config.yaml
n_layer: 10
d_model: 160
n_head: 2
n_kv_head: 2
head_dim: 64
d_mlp: 640
vocab_size: 2580
activation: "gelu"
norm: "layernorm"
norm_place: "post"
norm_eps: 1e-06
positions: "learned"
qk_norm: false
attn_scale: 0.125
bias: "all"
tie_embeddings: true
parallel_block: false
init: "normal"
init_std_qkv: 0.0395
init_std_o: 0.00882
init_std_up: 0.0395
init_std_down: 0.00882
init_out_by_depth: true
optimizer: "muon_variant"
lr: 0.00253
lr_mult_o: 4.0
lr_mult_down: 1.5
beta1: 0.9
lr_head: 0.00462
grad_clip: 1.0
warmup_steps: 200
schedule: "wsd"
decay_fraction: 1.0
decay_shape: "cos"
final_lr_fraction: 0.0
batch_tokens: 8192
seq_len: 384
doc_mask: true
train_tokens: 101500000
steps: 12391
dataset: "wikipedia_en"
MLP neurons of a small language model. Each row is named by its layer, matrix (up: input weights; down: output weights) and neuron, and shows model dimensions 16-111. Each number is 128 + 24 x the weight over its row's rms, rounded and kept within 0 to 255. Numbers have three digits each.
Before each neuron's rows, "fires after" lists the tokens most often just before its 100 highest values on Wikipedia text that the model never trained on.

fires after: " the", " an", " ph", " a", " his"
L7.up193:113108115108131161093069148151097121128168131124072158175145140080122131098156114124173176096094142106099137148122106141128146151153101138122123160162107122115121119090078099153107129138160155106133163136138112128122075106131159109127098116116147125179144116113094130121146115129111101158
L7.down193:106125125135110121131144112159144161096187119126112142108101130117175139132132106092152103170105171119119167132167156124174116141151125144152155151106162163118119157138103108159165133109086138111095124077126115169199129100109126154121142125106136181111093164109072097128145112102128112079

fires after: " |", ","
L7.up49:154083108097178126175172118128094154146132114131159161138125192097125126115114115118135146128129097133084166109082107091183133145105111137156125143117149140144104169140166120142183129103144121110124171112097196113136149077103130135111116112123108115085121125141122118133145146111126135137
L7.down49:151105142145126127120133133125133169163118139130155130126121155077144141147157105105175142136111165093153100137155104140142153113095181128132151146116160100073133133147150152121190104156109119172142111075104122154132136117155146128092110136124147124078108151166158088133112101112131110125

fires after: " m", " s", " mult", " h", " l"
L7.up479:117123164106133173133121126097126205128143119119087086133126172165118140122142141148125127123102098135148123119131123125149092117129131137058123164160093174145125141140114099140122134135125101148164115145164140103097108139167141125143128122145152106128177127116175079129153104156109120089
L7.down479:098149146128121110077118120127135113145128112110118187105153133089076158130136153132169123143105069088130104111164145101129109138115127122098121122148122190144111122160130123099131117104123150156156190101090177136125159134124110134154155125075149112117120093137165121126128147120072111150

fires after: " |", " the", "|", "-", " M", " R"
L7.up314:133138128135081122167132153086133155114160140142079136165128122163139101130116133081094147137138114194140147110138082118122166116099167151153119100115128128112115125130135139095137139113148106172087119109120129113155102114161106159145124133133120132149122155144160149127110097139102106131
L7.down314:137144105091143141127116074099126110095112138137105144165175122156140084178159087102157118142148133141102113148106079101111147154155150119141145099153076163143130133108138136121069114136165155094129122125090129116115138108123154173099109105158113081147137149139094146127129116134154147134

fires after: " (", " \"", "A", " ", ".", " con"
L7.up294:139087168115150111139129123125219111110126134164151088087116144106149111142144116141101104101092125149114108139116083151128131145116168138126128139125160139102093111108108177118110127138131118143162120090112128098157135133154112135086185141163141124149134130113147135109177110065133155107
L7.down294:161180130141096091132131139151141137115126082115091127153116146137154144158090108126120120100148093109150169128114150167127057100175125091117147117118074127140149091149150130114130114121174128104094109118108135120097123134088140135080144156095153167097150162113166075148081160116147144131

fires after: " f", " F", "f", " Sp", " sp", "о"
L7.up34:114146099158124128179124119116126104130107114137161142169124145134135121138152107131126116128131151117109143188157136123120140074157138157180128084126106151090147130096146143119115142101116121135132162081099148099149116072149145143126092128180102122104108147129136141133138123116106101164
L7.down34:168139146132142127175102113145090112188129144127165105132117084123137121133141123098142130095141122139123132120105122089063104144171165077128170153165133098132123107117129092151133138148107131165124124144091146123119127132160193127155134142131115120158120113128115124122123127151166162151

fires after: " the", " United", " National", "'s"
L7.up376:126147096135126154131120115128152118127126169128125116139123141135131087159114091200109116128151163147137123118113076056103120107155112094120137182132140147124127153099130107094143121153166118125101095138113138174129154147106142107136093135149097111122132148162166121109149142135098149107
L7.down376:133111100126123131093113135115145147146193167138115127117132123153127127142119126103110082107113118160112166166134137127115150106134111118147108078152126101106141077145087128124093127124101119145105163145102089094149160119164176123114141134148118113132125126134102104122133143168138085147

fires after: " |", ".", ".\n\n"
L5.up145:133108146147159155125118142119146107166114130142148103164180161125165100085122122099161094143100144151094105140102084139114100104101152116108166104125134155121155113122121149105155067177123139140121123121148128148138131141115108164092130143128115102131102121119150156147108113147102103141
L5.down145:123152126098155133145138160111101138143106137121054101127116116104127094145128123166114164180132129080152102167100126131144106131153102091127123094096105141149181125105126125137148109117109097153129165123164156146121153128070054127111142131116106109170080157138125103152132143120091137154

fires after: " ", " was", " D", "|---|---|---|---", "D", " ad"
L7.up52:119092160098141146098070119132144089129154120131120063113139157103167162120108127140163120132185133133133089095125110103140131101122126114124154099150110127130122131122140160123173125159128138065108128144140135103114147143117174150083135129162146139085128099160105140160159094140085151145
L7.down52:111159139079114110168093135123193139093139119139140123123105121095094103131141117160100145091131135100152112137081140145112127098146105159057113120115142133127139093134115133156163151092120150146129125136168119163134138141155080144133147152176175150107137162167128131144111105118154113100

fires after: " \"", "==", "-", "===", " ("
L7.up38:186132137110141137113131106074145156110135152095157115125111166132095135100155124132114117114093123122150142144087136141145149149114144170113121111118089135117124114085156090124074172102152105156091145134124123139137127146111150120142110151104157128129166117128154110135117133125165121131
L7.down38:139110149098162117120087137141131098115120138130133143131126109111117157120180136162149132067140147125188130064144090103102169079098154111155158160135159147117118146135121078178111105145131162127139165140153101135145147135129143180141146128132126144103140171141108145131106137126133115089

fires after: " ", "199", "er", "ith", "200"
L2.up71:104165096143157094126149125154142186117140089125142123131162120162142095115122133221121113113092122107097118128114139117125144098179137142133150090141148165157129143147097118096159153135101154205175143111142130097148148138145134147106110147120120113094125128117131145156122137139154146130
L2.down71:093106080187101163127137127123109106167139127165132130146105127155125119124163130091147085107146131109150163141103109198129125151174147134144119089110125110149129105110130129114125118163151136141119155133143167098170157119134114141126089115118137141103145145100113167115153144131111106111

fires after: " the", " National", " Pe"
L7.up455:142107077143117165116086137102113092113122141133117086165130130099106081180130163137130120099146110174114097066128102107070124132157130125128129112122133118108109096126105118153152148141160126141149139105101138145122088128166153138145103141167134080149119149149157140154130132174116131174
L7.down455:114076132152099157103127098104101126126097130108082139133105116132124104115124195114186126126140168119103111112147144105150117168162161126121128126101141112171126121132186152129104154116119152122074122116175124143120181122161128125138171166114139139091168109124148155134111103157104108144

fires after: "\n", " sur", " U", " Ear", "ur", " S"
L7.up9:119116095151130168097079137193175166118107139107125149120095086110122126131119098152152135092133117171153133088154143149133158131102122148135120150162143115155127128114144106136135105138135092112141105102139142073115143138117123154100083135134121174130225116127129112141147122104119144150
L7.down9:144173110121111107134115101132100134179128121094127143129138144168148126093134116160091126126148135107139141137120143118099128121111133107085130132145133102120150099144140114095105120146123128098127123112123141127157142148132149093111137129083149109124117159083121115112123114131118138123

fires after: " the", " |", " and", "|", ",", ";"
L5.up298:132109157099159105116130138108134133081120142133114122134187156146133110152132135102128107142132150108117109111124150133130092091078077122128112144118120114126137124136162111163183150121116159074198165143124113048159093108148135121153110127160132113114120123121126130099155155121130138104
L5.down298:139124128146163124124111128132115130124140118127093137146108142148169095137114148128117185133129134073184160111128140154160166154126093122213073118133094132113135137142103090161134103111103132127093117121099159120113101089145098106158159116175110113141134122141053124131108096139116097115

fires after: " c", "y", " s", "I", "at", " un"
L7.up579:131151074124136157117109155139150144106112146111119120142129115135080159130139089140099084174112118121123137119086137145148132124100132106084115127144179173120128151168111093142165135153086105135140120139180130122132157109127082145136127144119121111168129133163115137137129123122129109184
L7.down579:103071125100150149119113145150115112161158144158102079128164119143145141084134128092131085099109124145115167137085128146142090169125137160117096082121145148112128128096127134120099148143135139115156129187129135101148160099111128089115105144137110093119138135120138191128135124089132152135

fires after: " |", "al", "C"
L5.up533:132133124119105103171103126131115111140135111126101109172192143187128150114140100121112077166135167148120132127146143134134143111114121144140134097111120103108125119130160131145149122176112113099154108127069127131149165143127119133134136119181147094106104137133133145134151105146185140136
L5.down533:129062120145133106167136141161159136156105106098129111173096123169162132128119099127119122093160147123202134126143123107127130110081099110126115128154147137132136078135140119125131122180119123103135140136081135138145159172123094135106162116132122135128134190120119133142108106138153106118

fires after: ".\n\n", ".", "\n\n"
L5.up242:130143154120169125082124124116129131133128093115150106161148105142142130099159147106165107080149133118148152135131120130133122167109175164123149150129108075115105123115119140117104126184127143086083132128099063146125131121140127153145173153139089158119105071154132101132101116164123152109
L5.down242:131145136183101144122114126089128142138089161144116110129109125124161097126122119108095073134091176150136139132165100115163158126202119162141128118148115118133149165140126166151134129126170114185130118131131153147111113147127128129161101076130137140099123156142080132076152125123101133189

fires after: " to", " at", " E", " with", " (", " Le"
L7.up301:112164093102152075119113082097116143118097166123105159108093115127156088159138157111152102156126124101127107099091149139151147135128171099118150139101168130145116153099149138111106155144104089117128128137132142100153138148133117150126134124119126123141126120115150107108142114087159116129
L7.down301:128112124111115089139144166165144131145137159142189072131182093142113112136104125130119133131086101099117141115114150115124084102176102141140143095145159122173128123126114111128124171138143160124121063146088136128128087130161128144134151141115094161161160141134132088148108110143094143139

fires after: " the", " a", " his"
L7.up571:136119135116075150095063144131131130110128161167116156169176144131119110085095161115190089060165099112127121176107133142120148145121141102157094104106138130148147112118113116159136103111151148111096140110131132129133113147111135142164078113136158127100157082170136142144146102160099113122
L7.down571:140091160159095156169082123147156074161133121097130126149121128143140114101119147128148063115115092116135137110121117145143104138149150119134150161164137170140088147094148145109113120187117141161108090164168118126095144123146103124155137121140086122147121112098115137093142138150134141130

fires after: " |", "-", ";", ","
L5.up33:132124071112089097138144115104121118124107119125091124131118123144136134114158087116104040130150116120098103162123137124151147081146140138170111146138154102156132146109101156165142137146115085116113070106086154122134153184185129103147106109145132133087143162149140116142115139109142119169
L5.down33:109072085111148100134117110114181153164111141143141157134159157117118161084124145089118128107136143161099126137063153109115125120194148152108107142157165124104177160117158134082131130116106113166134113126110162117160130119195118128140127118095143116109121123108086143103111134152109132167

fires after: " |", " ", " An"
L7.up212:135145090130094125144131154122129163112116152152138128118146147103137131126168155110059156079139143155105131144123093135187145120116172151157110132137131133141128143116163119133118135151129114118120151130147134113180153160127139153103142095168150136106094105126100121092152137109151112179
L7.down212:155115191152140137126103077140102109150131126125103142137126062148120138095123125103160149128165093097138108118134136090113134154132146140106144099122107087135175123110121094110129130128111142131130169149130127079108133120124146090125115113111129115136131077119162132118127153153119112164

fires after: " con", " Con", " c", " inst", " cont"
L7.up520:134143090125091139116095146113122096143142152155115118113154127094122172110148118112166105115119125164072092180127165104123119154103132108156111115130125107125112118138091163097131125110177152089130154121128117096131163118106148070118128123122170101153128126081098145110108149103170104164
L7.down520:105118139115144136131147108092094165107149137113120131141153119130096127106115123135087102176094100085092128106161101102125149157104148128120152111138145134133113100100144156157098152116162088112166141170122125088100170165115144085161160110173163158116123060151110114119182152154112136125

fires after: " ", ".", " (", "^{"
L5.up473:138093148119161109145101134153108144154162150107101058114166137197154149108109140142109118146097138117140129159121150102135127135108115170144150095110137153117147156101089114123122129121152172115139095163116155116150131119083101153118110148185181126128141168110133130141110114118127136145
L5.down473:137131141167124174155104117110130138130144163110124164100140131149085045109087139148123100152112159112142127122112134183138111122141120096112151130154092086125138089151114142107133113119096114147133157144128117148130150088131110135105113114111146102147108093122119112177128151145134158159

fires after: " (", "==", " \"", ".\n\n", "\n\n", " =\n\n"
L7.up389:109102101162133152143138142090130156161104102161126164161118175092130119114155138145126148158124105145129147111077101150195103157127155141119104087138142156110149156154170111137136142118116156093138131112127134085109150189128122145133154125119104122115165133146111131131105154110107148085
L7.down389:150114165097102140144146135117112120135100126156067126154151107136120118108148114151150139104110160131148097157100155161132129126119157067098145118086112160129115181157112116170151119107098166141139133075152155110082123158135131134167145117145101122127159171096157147130111151127112120100

fires after: " ", "."
L2.up447:116168187110108104125127134131077145122134081136125163122093128152201084113124158114142103141122196146146091077097134119107174108135146130123142100178121135140113148170084091111070117153110117120135141134140144104135094125113112129143156142165131137120136128143110107115078131129161130096
L2.down447:113152069184191125121102099155120107167132183131106063100122111102166083139135093118108121120135106114142099182123140173100125125140146138141114112101130139131104106144128126143125119097123131151136135095101172113121163122122153123139129122121134094137141131108171133108137139090144155157

fires after: " D", " d", "D", "on", " |"
L7.up532:148136116160135098153139130105102141105121175115151120158086128131127117112087099148132116148130129151119079125100140165131064140098109161119169126103151146130073118108132134121154099156159137118104122116119119156171190098162098148104160111135124151149174137150156140109113114123133150143
L7.down532:141088125095131164168147115146146150132137143150144111095095105129145102118167132102099160111137103109106154095175155144118123118151103123101105114096123143170137090112157127129101181117132133105115132100059100151160068144195151142113132124135133138133101117106158108099114126104166152096

fires after: "ar", "ab", "ot", "at", "an", "ult"
L7.up540:165105128121088102148121154132142178073103119119131100121148142130125121109134118114095148144137108183102127165127141151166151152147078096123158185108144131149160131118175122111129118130122106144154073131140119159188141126148143172141076117127173113137102106143101106121120113136118119141
L7.down540:090106167108147165167141120116180127132114184106078098128144113128125103134158149124141172146112138106083150142118055112108119111172110156094140153137128155136143137110095149157127124111115145157184141143148144104114093163128165114178103131122151111114145091111116144106118139121107142145

fires after: " the", ",", " in", " \"", " was", " and"
L7.up428:147116079133112159110155110126130117136159139135173193088084135124142140107147120090179128126126084156130123086097132105148136107138092156113169142103131105156120119067108103137091129166135152140112113128138158128126131148136158117068121157140109133128127158134141097138110176107113133149
L7.down428:111159104174140126134159108097128092138088094127138144110140158148101124117109118133135144133141145114108141165122117105130126125122128195111133153111125107119152135155132150111116145136116079122154088123118151132140119084086125138148108108088134092125082097126144145160131171148107147112

fires after: "|", "ron", "-", " B", "inist", " St"
L7.up141:159142110123142115139147143134132146134145115196132142148138109128101170132163115089114127096114104133177149111123115146121110120145151181108146148128110138104122177143079136097149137123144123116126128123118148107101168137079098123120141165143107099133077100086103116105127106127085158121
L7.down141:118116159110146098101156121134133155109111097134122081150189133095106093138170121120169156142107121142072130090113163148105114128085132131125104040149137116143115099105168161141124128124108103117143093139137137149153131125137118134129185127119168153114154199145153100154106141091133098137

fires after: " ", " |", " was"
L7.up255:143116117114173137169105119109137134135177101115126121100133136088144195124124070108129112160092160169085107127116089131139131125069150103155132115124137155135118132111119163121147139159144128125142118081137147118140123102150157145132108133158132127111137140108151127095155131128137129173
L7.down255:132133152148120133104131136156130107137110109096112166142122128072127131124116128124133137121065071144129153108102145170148122119139148135093116123153127124131145093129159143122136144139109124143123137150137159118146144121144116138095141109084181153100115161143140100158102128143103158113

fires after: " the", " K", " N", " in", " ("
L7.up274:141149097115166134111080105133114133159161127129105156112153092111125142108130165119102151136148116172141096093129086101164129159124117163146100124119141090120137118114106118169120170098125175144122126131128119104145083120148103123116112132153151070160162134163115073137103153142140165120
L7.down274:118117119164128123085101102188153154154143157141121137116143133173164086127099104117140130145113117115134107136143118155102112123136111095116118137124086150121041170118126135138170133150089136115144127114152135150142097198155086097155139076125100131114171136122105173124138123152123154175

fires after: " the", " s", "|", " m", " c", " con"
L7.up430:157100083130118161117107123158123161155127164126160172156136137146091142111096131098129113161123128131138106150130089104159133125149127128106130128152123149102121143128134116134128145123134092140150113193128137133123175121171144140128121103112123075188133135122156079090134099113120112145
L7.down430:130116128108136110152097159122144106112119117113144120073116062126098161147127162124125098133111156070108098132150150105137106113105166145096142119126141123153140144126100159112120083085115179087161128103151114135141139128148125134119140131126114100063136150111179114137134137143129139151

fires after: " the", "-", " a", "==", "|"
L7.up610:108133150098106138155068120154146141129108179164145101105115126075097151120090140133142147120130128140146146144108150109147123107154128220161095099142113122121132114128107120113129109119119127144179118088092117155069145119074121110119137136177153155130129129121156123170133105105129170092
L7.down610:159153175143148115150148113179101163107050136126070130144151143093155141151143082129098120134128117147108088123114144132146111112080156075102142119160132116141132163077151123099134124123146103105119089146129101128157131118128141132183146120104141178134136094087161164139116113168115113162

fires after: ".\n\n", " (", "==\n"
L7.up584:124121147116138145133146122089121137162139125097070152139085130118133100141160124149110189153084083181137137156122111158185113083146159148129139078092126130109141145099125152131158117138126120146145126092146116109117160135146133150081142134124098150135161151120125147132086170113143133097
L7.down584:125054068131121152100081099080110092116114134112132115109103136151201152145137094148140094155119142118138133107133152166099134137145132135087126144113076121148114170172101136141152129144131143164177166147126159159109140139127087108155168108195114125125123143118120114137094131163126105105

fires after: " the", " /", " W", " |", " help", " St"
L7.up177:152143094124150125123106118110117156134156180132086159142078148104073104143181169175095083163096132151141131120140127106086189154125123140129131127081118157095143085126113116135147122125107097156100136090107159139119119100132145140111107121144129121118122175132134119141142144133134118177
L7.down177:127127130115124129159088130140134142146132147115115116090150112136127089164141135131141117140113140160152125110145128084088114149119149129091157120068112152141151182098133116117118122109147156138106178135118129223103138137092137144152094139109154135155117096133102142105112123125120115153

fires after: " M", " sub", " m", " in", " was", " s"
L7.up460:144102168142145097110149124151113147180150173119132108141122143139125112175132106117102098150126152109152128073080079144126117117146118105137088141128121153118099121113140134123115150131107150116115162129180167151071114185143116134085158188137101158124139147155104130135154089123152141107
L7.down460:113172116107148079153133140111112124125139135132115144119108143117075148094170116112131129110114117116122087118149107100162191142152130140167160169100155152092143118119148095146140123127133135103165169115108123145104132129102095114104097168105119071111125136118140150136138166088149142148

fires after: " the", " The", " n"
L7.up547:104101136093134154090100150120113135111085112115148112149115117092104126131116147100136156135116117123116120083116131120087107124098120166113109131128141127147122137110131142126149143162145169167111133154146145158150121135186144097121167083130138054110097149114116122121143111127138150124
L7.down547:095159085118130127093156151098115109152120122093125184085095152124156161152096116105148163132118170146114131096126161167126095129134152112120133135118122161156133160133141153088154131162077154142123127124155090144105156124149136094118192096123125129103127153123111156117090146124134139128

fires after: ".", " re", " ", " on", " over"
L7.up462:092131123117152133105137138149120088131126127144189152132125138137137110161134123159143149156130140115104104106117118107089133115163181132148113057131129136186138124132108137095122116114126139160164097137100093132158144110090104157129144133140089089111140150135145148136138137069149146165
L7.down462:122139100136129116148147136084114112121090170125101109161144122122069129099156101118092150117118136062144153127116153157115164118167134122128109098106143162174138114133112128125095187105143135142127119142101106128087140109125127130159154133126133117101103147134051157164151124132139122108

fires after: " D", " d", " al", " O", " Al", "-"
L7.up59:151153112154130150118161133103127109121134122151157129107142113210087092105110119137158085159097144135114154094118114121155070135059156091142116134120158150111127134121115128143146113174130153114133094088151074093114094137126131116109131068132114140157162116168119111156145158117113120118
L7.down59:116105120136136125128146181131124116116145130086119150098167112125102106120130129104102121127106116106094142098127118168158202127149105079167134165125108104120140142128109092119136136114133145146183152139134144126110130123142077154152127116167110158138160125134100140096152123128088078129

fires after: " a", " the", " in", " D", " d", " con"
L7.up26:148142126122117153107094113132145130152146143117133132135100136091109161115108168133167167131126127111157083104132102108138112128107105126115130085136119143150116110119143139142151155123124183113169119124085127110143148108113104105119123137119136111141110118148072149163165117158117126145
L7.down26:098107124146164129152090127151121164174112134116125117123143156117149124164123127111110117134185130054096139143166128092114132129108128161115092133132095113099129126130156132123104083090130101137125096165156091158157147153153114136127139134168095092125119099181135178144165155131132182172

fires after: " J", " gr", " Har", " m", " s", " tw"
L7.up81:124131107131197134113124153139151128154135178093107128106109107157092133159141122137122101128115136145126119128132140121137074149060158138113133161157091121129130099145126155127102166129115114132128119142153115095091115192168136119122111109131120106168099119138129115103098109129139103110
L7.down81:141138145124157130175159122134125115130136097115115130151148139105117106121118109079155143157154137082132169147127107120111126142143108065151115140138126137118136111165104152115125164168074091130125109129117141152088133135138162148125194154171137111137129104089105156159129116125069096154

fires after: " ", " the", "n"
L5.up312:136145101090112125100154134077126120105142134090156163123089089104106105133190128070131130102118111149118124121091115085109119171135141130169107201121123133131145128130095149139162135187153163119111141113171117109088122172089175120104115114169116125122112122150124103101143107113136126141
L5.down312:144140113128135121175160151133164140094124098143107121110167137144110111152099173104130148121098154107130153127116123149143113160104122112144118103089114117116136104155118162119114123111119161114142161113121136086176167148080116129096116130160150126131156096124114096148096135117126101114

fires after: " con", " c", " infl", " conc"
L7.up505:151101125147131138139120076140152111160100162161175157130130125119088121083148149115181112120117097125137140138136134117117128140124076098182091101158129151133104144122086143145108144053157177132131157183130142117120115114151101112143113134151141143163130135172148108138132105114139144129
L7.down505:134109149107115123126103109114133125106126099131165111108128125090139084174124144115152117155171173159082109129134095117107139115140143140085096166126145149121151172140177150109168127122135096113145156114111097141104114093088126135141132125097075088134133070108113154141193106126143160104

fires after: " ", ",", "–", " (", ":", "25"
L2.up413:176099129165088122155148159116152132137129153116101133113135161146167107145149168120121159161100184127137115112140108074135105136129134127148118158137139088114096184154163123136101117139119117175109146127109125123131123142130105147127095158108139132106172129127148083127133111122119158158
L2.down413:091125149139099146147116133102129132108139116138129140084129130091129119139137121133076098101108145181111132120123110116089124166126148134140103101072149158137126109108133141180114151122109184136174157151125105135189099171112164113100144149104117150140159129130098112111127115091104142141

fires after: "|", " medal", " of"
L7.up441:076115134169170104141111140141133147157120127120106108141119151106184079139174152097101168127133131120125134113144154106123110112144144112121154119166131121164077126086062157101097109141119109149116083149139112109122130148122149136082123125151097102103143094095116157126134102123154155160
L7.down441:125100137139137136058143076147123128094146141108113142126118143111104129114131168113181126183085121126138138152118131109148122151108169170146115094121097161109127098164123128135127106136098148108166135137132163128100162138148105140118107138149169113104149175172125096129136139159160111161

fires after: "==", "|", " |", " e", " No"
L7.up454:111129089123112166129126151135145141069129131144106114146148093149144115132144200140164147127110134099105156136095094119156112145104179113085116116165091100124131126155146132104161172137125111114168139128129155166145163180096129126117134124110149119158143154096148128106086122119122154134
L7.down454:121117145111122150107123160136180124132111103066128124163103114147100131144104148156166150106109152079140116123109146192139107133098143130089118123138092125120086107099128142121091141097113146083137098099130128130146099153116123087133166136153160116128172151139138169114120140102123134151

fires after: "\n", ";\n", ")\n"
L5.up105:108072127081117116130087151118139151128108147130136080114094100137148145121140120112106106124141126143111153116127181132148120117162097169138111167136133109111173124106116099114182121158132116137106131069158071178154120115071154151136153172100143135171136117128126124128147133088125047132
L5.down105:123108157112149117104133145121190102157126106154092125116109092161125130079105147110114102114154127119134114166109148114112103167111159161102129121137131167168113115133091151116125134131123162167107144114157122150137129076106145121127153138124118134086176145075111069177177121081114095125

fires after: "W", " F", " N", " W", " f", "S"
L7.up105:128135094117153136149137124135120103108124129128141127142112160117167119102140175141123106104103091128085165131081059134132107104107139126121079142120150147119084101176154104102098101130126124114141148098072129110176117106092099121113131146126106159121120105177148133156148138136089132133
L7.down105:088109085133146127149110132170099139121182129147140071134094124112106120131158160137114110140093120119134138148127171103088076149103107123122167127152168090127151091132131081116126173156100103167120108102131136160108138115169168110124131158131147121124135124134181119077150105123152136124

fires after: ",", " which", "C", ".\n\n", " C", " |"
L7.up632:190072061163123093111117131104093114135138150171127154102111160121135118155130167123129174130161140119144140123145092100162094098120123131153107116147140119126146102094132124117081122175147132106142129111113150158116121159111124082107186101118101125116132120122105133123134136105143150159
L7.down632:120118117152104145148172110142143142160117103120116093124124103134121139140081099091132146101081156134141135103144127132070140146153158115153082132127116094120146173126145137174108130148111115150150105132132129110165138105125103120138092148135160185100136120145143135086126132113143073104

fires after: " is", " remain", " in", " was", " all", " s"
L7.up92:121088118121136179126145115174120107135142176157120109130117120122124112120180136163172140135149112105144140126111150135129118156130111112103186082151118102141157101166142096136118168110117103164170115169125139062142115130162132107106137103144138102157161141076121070136146124111128114122
L7.down92:100141107091146134119132088149142080124115084110117120085108166126099156131128117116119118140106130151112140126124131171151134094110136180106146077117140118162117098141150137093114137108137132142125146114115108119154188081155166167054146137100137114102155174094068134179146140151136117137

fires after: " g", " d", "D", " c", " sp", " p"
L7.up117:098144140138137125156141102167144142073126137125155087132124124156134155113116139107146098129129121125110120144124146127146123134079094156151176124127099116135144093154138144174105132132094144164132122155112138116137121093136057119148144152111100106162159118123149110111136083130115110176
L7.down117:123143134181138128180135121100145156162139149126140120089096145134130071146131154114130148140128166087110150177140081161172135098160163122130084147159120109095160081145135126139132146100139149111151100112125131126099135147128157127095138127163142108093130116101130099143098134112148142125

fires after: " in", " infl", " the", " ex", " res"
L7.up205:123105112117148168115086090142141129141109150122134125096101136112122144120121137119121157140115106096120118124101085099114130203123113087129096140093119159112128108121178090178115125151100126155148158139121086155151109112161108156160130103122116170103149136108113125158128171110086077139
L7.down205:126138112180124099142093126124123090103150101130116143084132077136085142105160145116155131103179125146129123158117124153092132157119117097143132108117161077137156124111157151133131127140137107162103130156100155153152148150124190133129122163113128128111124137087108154159102100170131197143

fires after: " S", " s", " O", " Ch", " M", "-"
L7.up120:128152123182147115142118131127195157156151192163120150153130142090146118137127087140151091150119117154116134124125118116109153124139113144153095106125110108113114120156143101123109151094141091172075149105152081110132107120152083153115097104161152107135148138110108128164145154140166098141
L7.down120:146181116102126114121127134132148130174143114114118109093107083149099171154154064150168127095134103146116143141151085121110163146128122127130103166152144142151072165110093122115129126125138140112086131127130091099124162159164151122126134146094084119139126099127092136118104168104134093133

fires after: " |", "-", "D", "=", " D", " c"
L7.up47:152120189139103154126083130103157145128133174147121104092141130168154132146123098107130162148078123140130140130169106149194116131121132108169140155097186126125112110106117146122125133086113133122130134083101121101089106164128119110125118137125110098153134112136136135129110117087134129161
L7.down47:174160125137117141144085096117163104154134157130108135125144090098126097186160134164124133092133152174133161108099084185115172131153147138133099124129112117138149140138146150107116103105158086123146144120131082158128139147127149120093149123119120128149108134151133071113126101128115094124

fires after: ",", " G", " by", "-", " at", "J"
L7.up300:124142108115145098132072124119117137103150120081125144106125172123143169135133107113149121124149144149140136160121107103164148153112119090155118096109107136129092184085134164120153134092094171127093088118102147108087150172137152157141104167159093133130171143146123115127174113125122131148
L7.down300:131125111095118108167147140142144147103127134134136119126132115134093123117135143123143117107123129131160083153080123123129140132114107127149124142124145139120122149105093131136168099191139133161151181098122091165129137128125096119127149140176166135126125115132131135143143170129138085104

fires after: "-", " (", "le", "E", " E", " T"
L7.up125:142146089145135128110113094116169121092134120125149153099132098138104150143149104142123127106138138193140162138111120106182163123130133106111129147127099171141148154098110136103132134151134109141155094127132129062130178157127115148096137164119138104107133100107101109120129129115117124108
L7.down125:167109105106112108133139130122141137138135108163156109099121100164103194130104118128128118143104127127120111112093157125162139135135097126108179111091135095111146076110171112112123116110167155152166103135129130125133121098175099116114189107147123131123148154154090083129099130083121106106

fires after: " |\n", "|", "-", "==", " |", "==\n\n"
L7.up475:129101142103117147125140136129106102160127160115121129136157114128149157108144115169134109147098134105156144090097140154149133146127144199107107099127098125110138152112151091112101139157173159094170136095153182135108183138089141154164178156131170079127124099097106129168136102110138122112
L7.down475:114113120115132140119161123150115127152084154109123122138146111119149149099094170172160165141104157089152123118140123105134088166119132150149128121129154070123110105130170099104155131136126124175151160128123140101108156140138082083132149122135156132129109121140145158119142098115101097102